{
  "n_layer": 11,
  "n_kv_head": 2,
  "d_mlp": 448,
  "vocab_size": 6224,
  "norm_place": "pre",
  "norm_eps": 1e-05,
  "rope_fraction": 1.0,
  "bias": "qkv",
  "optimizer": "muon_variant",
  "batch_tokens": [16384, 32768, 65536],
  "train_tokens": 487600000
}
MLP neurons of a small language model. Each row is named by its layer, matrix (gate and up: input weights) and neuron, and shows model dimensions 64-191. Each number is 128 + 24 x the weight over its row's rms, rounded and kept within 0 to 255. Numbers have three digits each. A neuron's up and down rows have the sign that makes its largest values positive.
A block is one neuron, or neurons of one layer that tend to fire together. After each block is what it responds to, as a language model described it from the Wikipedia text at the highest values.

L8.gate122:171120118133142103135183141116129121190147102138110140100132123135146114115152154103106111133118100139121116139107164117102098146188111160108143132159124134123117134120137138119136130129117130095154132164120150151165177130107114141147126128123103168100169133127122112137131133117168127100133108137093147123123104161157093173152156111152150130141095169155111122096097133114138143122155
L8.up122:088165183114097089143144104131137139112122126134106140131104107131125118107105127116063150131119143147151146152139124137113110141129087144145129145143167144113092148157118111117115117121143069145113170154133128150103141181128114079136100135100116134115143182111162150145128148116148114153131126182115129096116111162146103129141077125110147144115136130140132107093123088133138157108107
Description: First-name final fragments

L7.gate1:156159154111164165126137095147103113115100131090131131091123118120104123118115170125134114161148110182165131174113120098134114120108105110106152153139123145157165115146123111132090126137155121128133124143143132146146140145171158091141142171138142169092121101120153147160172103085113114117124157059130124073183104197099114110102116160085116174127108106158130116134138095137155110120126
L7.up1:120113107085125067136107133152133116107101158131139154132119141150118126119114108138133101114145080096083093118148147131122112106105134119164145138069128130113121143108119150113123109127146090139159116131139125140121176099148180079103059133164125128166168121152168139145126158110120120125105148124084133094128118107137137133108133084161122184113095146116156137135176157135102128094148
L7.gate30:103114157089154125127137106085120148105107108120112140103130184132127123111114154140128118171159118145104149136158174117106103138107095147158111133123127085103133129144112154131148134130135133164123118116144167128110127134095121138124115095157140098100162089090154142099146114133126097135077135133137115145118102156119135182154104121088140156156103119107105143155115134150163106148113
L7.up30:114135138128110109103166104125100121134105109108152101093116074121193102085094157167121120118106153129130121105090109108098165137167168142145121146104123156113099145069122119117147096175114132168180121126089099152093166122157111121131115099134122132115150115127131123110139148099094129147126135142165083105129134125147126107124093088136108145144119110143136147149147138128127103138156
L7.gate118:134127112090110115119169156112129135126152088103096101093157117125169166086138150122175108111140114122132100127146168163136114112112125118104131151100079130172127147102114131148132135172155096155088156096145136175122144175113160126139097110109148122077143149185140137126150091118146161116152118157164117114130131117118147126139094129122108166102106082152160151124178099137141101155115
L7.up118:124115164108081121118135101150099174111146141131125125094161103125101147063146139094094108157128109143111119137141184139086145156145123124139146131157114131151170124171087136154128115128096123142113101111107111141119135135170096106118099127109131106105122106144123134167146095161064085125132125108153165122130131133124146143076091102105170154130114100108139079130093076127123117114134
L7.gate195:119139100129114087130137132132086084171126119140133160115174074124140131099117157119180083102110134143165140144138141099087139166134118136152087121112083122134131101186117139168135125120179139142147151120150111141146125156125124181176118086147114091105116145151105136141103125118115114117189075179136136093108136090129127115083129131121135115097114122125124122124155140154137131102124
L7.up195:143143130152173138142131139146105108097092146135144150137172080131124131130145103133130143149165157102109108164133123134119146142112132106108154174161079124166127126131113148157127179131106146106143169112096134119124126132106140137131121157159123116156155086135157152178153131143123092119132162123163179129153101138145132130122088099075144125165105129117158168137162152165137135143124
L7.gate250:119119092147152114136152093146152127119144131158105135098148136163087177139128144125137102110097124134142104117111140157097154139125130147156145099150118097164154130149109132161069126109082101147138149118104110115114167119125113118109120151105131174120163106097163154132149111124108114091113123154110207163140107123108131104115108136139104162092107104090151136139107114122184117141127
L7.up250:138129099154167155108133077159084109114122051129136109126164103123125153132137158141172115154140137137174116089158115114100119150147096124142115097107124114084175135100109135146108089142125106127104150077148124129124074112151134097102106156101108144133092093126148136163118129133138104124104153131083184058118107100122140083123147117123145152099119103153121117131129100119091161133129
L7.gate277:144147134136124149127092126139107142094176164110129151127164147123154145060158168152111171126134110141110142163126174144130110137103118093100130149094144138092128083147139147145140152117109071121141124123120130152100145138154143136121117140129156121167139174105097166104111133137121132138164133128142123141129121114169104123134118083172114120146186091101139146145091165110113094096111
L7.up277:136145150105126144161138113125133129099147148183133183116164099163168129131124117107142155103105106130130103113127085130164103091154152154166118119125125123163139151098130129139127106145075132165103125145092121093162126139102145142173145156158147149078134147147132108143139138130126088128126141149133168131125151124117110090163124119168102140147081158123149154132114142124112135140116
L7.gate395:099121128156117147113137136095179103105127144086114088120149100128166135127135089158163085136077119137135133117141155144142101102100128154098121122099086135163141153138174180138108140139123098128124132155162143163098145144108134146120103171113173083113144088148119123118141135101109125096109157158098080139106116165141109105096111140125117122128105150099098142126144132113151094117119
L7.up395:116116084165156144138088107086108130098128121113172127123160096113152133144089127099130119131175110117083110134091134130140083125113082146143152123114134135141124139160107117113101164140122112156118104175152116103135128175134128148153091116110121139107149153131155158096146143136105095137109213106118133148135107177104138134134109094086117083167130106111118114165146125130140129117091
L7.gate439:144144113119122158134127120112093115158088144130126135127209139126122121152152139122162106107108115148125140190140143090108155145129151155106123098109122096134109099132120113172124125155076176124074129111123122122113133132119104122130101120091172150149123109107178144085167113084159133146124103121154121158159118126177123126130104118174126102142084129097122135110164107163162127132075
L7.up439:106101127127119126109125107139123120087135143122153078109133133152107124109146167108120137146140143141115093123130078098160153117123160103122111124089104142152142125186150142138144134100096179127128144093125172141084123123132141118149109179126129184108148110150097111129122142086138149101128098133110128126117106133135133119121101156142109121153137142102161167162078095148128107150112
Description: Space before year

L6.gate102:145127104139106151146152113112148098131100108127154129116116154120109142130169089152106126135173121193156123114142116114131109108124136121131164125129140151114139124134111124070124148159156090137109093160109125110127112142148131134154076115107112138121125145110141122128139111137118155098106040130120092158108150104152127150152116106121123144115114180125095081137134154085189133142173
L6.up102:117102137117122166126113110136104114134169126130146174140141093104104147117154132122092132129159150128137132106118123136181180136121103117115109168099098142133120134121133152135168107127150150142136148151123138085133166197097140141137190148164123130115121157136136102133062133149160129139151132138137112115108136121125124129135122110151099125109097122130169146132159158139147144151093
L6.gate174:098119107171147127106093150166054111175108102108158052136151131167155131143099098154144143164139130161143170142182154118166155132092132142133116121150142149169146119139116171123104115142125132173191147166116138135163130153121139141123120117098154093125153159139095136139098120135131124157118138109128124121127123136142171121117150152134155086129110122128089114142091110114112139111102
L6.up174:133104145128106154136129162175153124146182141104103099115128122145108139089136109149176118126109145110114147118132149117091131116130092123138159168112151174122126165123100123155103108111165102102137098108119143099138127098156080103140128150121150141119149173156124153125114152107154138131108162120132185136111139092141117094160143182135105120134083137152148114135163138153128156111140
L6.gate232:144124124130140142107123145153100126172123081156128094097184181147193147092149100131141141132124136114117141161121170133142111154157094117141198118127147160120143180114144153097138111167107085094169122094118131122158154102135139130141121136126129122112112135145137138127158116114170123122128142144111086131136128138140118122151110152138085127135090128105155119143133120106099148118132
L6.up232:116146082076147108126111148144132125153122137123140104079130153121141176102149155163153103154132106140128100125089148111172099122126150113131152133106141153143178163093159135091153143095130162129145102129168137154147153134072133112074108137098133113144136129153143082114112084130136125108141180165146145108094123128118115110114144153113131145107126125168102147150126159150163130117111
L6.gate250:142137145095078128159094122128139119183102141083130106093130127171101107137138095141103175132137136088079128142114143161129136147155114182139162146091127121138117127139125157160105175142105129126106121137134109095084173135114142140136130185113157114138190106108140105117148109123095105162130125099114120184079098124092096129104119131097134123106077088147139118159080130134118104118130
L6.up250:105111135134114155133119143089130147181154141107153099122142123095111122120161089105136156094133139132128104140120143168137144084137149114127109112144123131143129149121133109135191089140134119145157086129059138132086183115099141132154097103150152117141113134128085144123127093107136116154087175124119155131108111128104113123092155099134171112134118124135171108202092156152140111096168
L6.gate275:166095104133112108142137128130162111142125140137114117136153150184149100089153118121110155102104080148130102088125140112083159122128169145122133120101072125161134081164109151159119151133134130127125134125099135117150133177140102138133084140179140121122146141123133130111116107110092133141112154109115097122154105164133113129104112152128104145144123163115166150149089147129172125147141
L6.up275:149113142105139132162174136133098104156117154156108153112157165144121114113138080131069142134120103151122151120124168124096129164092123125102122131111169150126127141160114129136131138118133094151165132157111125131092147125112135138158132171113093131174112157134086151134143107157130145091170151141154149137156124167119103139152133131152120107135119138095126140105127126110091092152169
L6.gate365:122151135097144139122092142096119122119138140108133126162140159159136142119113174136168125101112105138138150138087138143169181073167128098110152147135150128172162118151126125155081152117099123117119149120122145093128155117144128146123112120092145133151117151088116160158150081101135130140136145142104117147129109110098149102166127184131082131098134115145148095127124159125098125139120
L6.up365:121159116143117161148101104136109107155139144086142141113161125115170153149140175167111122118166178135102082183110129128195125119119159084137098087147122114125151136109146140088106101134111076113148111144150125120076140097119083135111143125112131183127142180123094103116122184109121140138113138110123125119105109127149137132119119114142117124110067099111117169114126132128119147145135
L6.gate385:143105138108142107149163112123148126126140146136114119113112127119102116117131082182154090117177137150137122090133146175079130134126146172101125121137149092102133128125095177126118116120076118129159064154110137139094141125105130136177119078107178152137118149192106128140126100132140143105119140197147158152149118096079152141126112168131133101162109113161165144094124119172104139100135
L6.up385:119103123139115105155137138136141067089104178089097157131149088125093102115130149123134169097089135127141175123138075096134117134131108148153112184085083138156129121111095144125142172171108172120130130144101103132142118202110112136152111123102157096122142141137150156092141101111127161150127121136144077140106162128148150142098101144149137134140126111125153146137096131146117125183134
L6.gate393:108142088120143112136125132158107115175131116158102171117174167150104131097117121133134151102149117099126119137115109122142125147129117164156152107122143177140126111091148184154159109177113140104131141113122134125110111139110120144088134150106100111091105145093136123117119100120118119134116128152119132142125104140161106083133157182116109134135135110089145157128166135158114079132134
L6.up393:142163172126154168120122165151092081143152147146140123098127128179117145115118122125126147142088135104125126139187135120168102151083112158145115137093172105140133171109136113125132087136167117169118167146144128166157118152093106122129090189135164110114135091097091126169082114118161142115111178141140140157126118162124140152121095132132133141137111135143102138133131122151156112112106
Description: Paragraph-ending breaks

L7.gate79:136173151150110152123161150104135116202114125165104163132155118158150142145121141127109161101147165145156114151101133103149148159134144139163156144149113125153112134139137138089104111128108107146169106144135115164122182138119137091123084127117136130159166088158103129148147130110118122099164125175130129106100141132127153104103143145183149155136094160120152090131157111142130133119154
L7.up79:141145057100083112134153148138134102122168125080111167131165076120141138151123124156108122091062143110157144137103139114113121116158174113167143119126102134135105113127154136116136127135136129123107113131104140145093115125145168110159111107109128140135158141122128132120165109146151146099134148152121101095113149138159134068136104141146138132125190127164153100102131143165107114166160
L7.gate83:113120162133119134142151121105139084167125110172135173107121107125094109144165167087105125138109129102167102130109133163144099140129098136134142143158120166115134113140106111094139099105113128133157137132110132153118154117113156122127139115136153120099087135097140115127115169177107106136128104143124115088122122159183117173143153143135199088162124133182134152103118094112135137134160
L7.up83:080142128158096095097129149120108116155129124114101120119148075148130131140166113141114133099126151129111115135144123115117166135134124138093116151154143101121090190148164175142120108087127109085147085124086154093110165134121103117146153121056119168115119111141107129127139126132150094096106098109156135140130135141091124139116092125134151137151112128151124127127101148117128117121152
L7.gate88:092096121104104134140119128115129134186123096121132159136156142126134088116098160108102114068120124135138079137156129137108147170146099129117126168179114142154094124148136139125129104129142126122191120139134142115080126132120132110167098128128154142125125128139114135126094127149162114089095128137119109136135118165168109157155137127146144100125135112136106136091159096103150152168125
L7.up88:090173107110127140101168096110100107171139146198090187136157118123122076116157128102146138114138127148108123107122129128105113154127120141129157155143119110152118116137129146125118121107115092121144126125118145158082159130085139143126139111102120136121114159112148183122112152097119128103129110135171160081130089127130103114094095089131137142168112143117115153120105120111130140098158
L7.gate111:154122147116133137099156159107097106146100130125135156123105143120149117165163171128135148086100129103124105131114146147174120106133159121116140147108085111110126169119109116095165127092123121136142129119124113122153101083104130093130124115056116143152136106114139116119113094144157110088133077148153120102155145152091085089141127105177175119155136148117111147096127111112124110096168
L7.up111:089138156113137099113125083156133148176111169124138121112127138156096129097132111091147144166097128106128118125155094142133129132131168120150128116123124125209116144167173136126126116119110138111112097122134133130129150131177097142152119062152130118142104142126136111146122130158138106112143156160094107101100169183133128166119139114123149083138092095112101122117141184132150111131135
L7.gate243:137139119145140150194106138106127111136084149144117140129107118126130111134147113087128093140117093139131052114157097123121132137089151102138138176158064120161153126143126133135102108083138153129140098113083118155167167140104138123144137097131163126113131095170114090139077154168114165141102133111120135157107081143165136154110147140134098132127119137135161173088176121113115170130160
L7.up243:080113142122122118098132148131108157136146117178126117111103119123099119106141123151128174146121099136088110146143116114190150129182091090097117111132153139150152171120105122139121095169109101166158146162133158122092111120101127175137119110118176142176089117172124092101141148118131106086124190163154064095146166130123137145108182122143134123082091147131146142139095134150134134113145
L7.gate248:111068144099150082135134138138110096201127092130144151101159116118104106119187145092143128106136145091132079133112100098124151146127138145127127127133115102146149147130138140127168108123126124140164141134084119130086153155124147134158127120115154143174075108115135149147129166102110102138136116125124119162103116134127118163163106118098117126171121100177143144113154128105093072123127
L7.up248:115103167138114106104154103104077140145124130121136158137074125130144117140124095125145110134098149134143130148110104144160057146150119109136127154163098107150090132102151151112120081108127132127155102110153153147151193112093071133124103125106123099150128125114120092135107138108151143131066148118142108117113107140171090149167091165140119102096145147129123116156129117151149081108123
L7.gate260:178134133104132144163173155129109116139156111155138107184165135111165157116105153118119125139155128114152135125157174155140082122116151134095148095153149111096179103091096157117164110091125127147187144110036133113115153097119138124153104157078096156094155105085093147140161101123137132088152102115168153138114118168124112123104126117149145123136110111149093139118105164105128122145139
L7.up260:144106138121130124181153133140146161134124113127144124114147078133138132087133140114069110091118107177114145132124145129074119173131114128087124149154132127121111116123086171113135140114110107151175170110127157104091181108158140136160124173110110139100181094111104108154160144090101115064072110116157135123112104160143110100126121118100149149160116144167074141162124119119166114172113
L7.gate375:134174114127148125130146122129132156113097109203111150131155128142140104079094134097100140160152118127096174118083148153139100153117117158089101098127149103122091118143114130148112105140150134123158161139100116158112193126142149090106123130124144151154106137130155104147117126124119125093098124153137099158141135188157141120133092109126143141103100112130135102131165130132135139161126
L7.up375:143136127129111108148115084124127151108100145166132153112111102138087164124113163122123122177089148125102127097117154128128105172159104139108147137127144118127133130071122145129165087151114092162143133164080116132133104130156110132160118126128096110095201112082104152127142120083119135084160074127110137173140131126120081076121156128130124113183111179115143160117095120157138135116166
Description: First-name word endings

L8.gate65:139114095141107151131125162113119090149154143119106158124125093150100144098185117121143128133154114096150100096129140118102154144158127093125123088110095111178109119138126106146132116106105151110136136138120119129115156119146137130134153169103137105116138147122121149136160199077098105143176188183130124133159108094157146106125127105118137178093058097142155114121139139124148169128098
L8.up65:097172125151108177125115109083071136157126109138117124121157133141119142078167165136146116135149104064116124131084124097139167099118123106111139071153117081153156129095129130164099159174103159113159157191136110140123149100144111116106153108128135112115134137088120125152167176093095111107113113148125131111111093115107149097150149110158072152125086106126158136088117117132119167115138
Description: Year-start position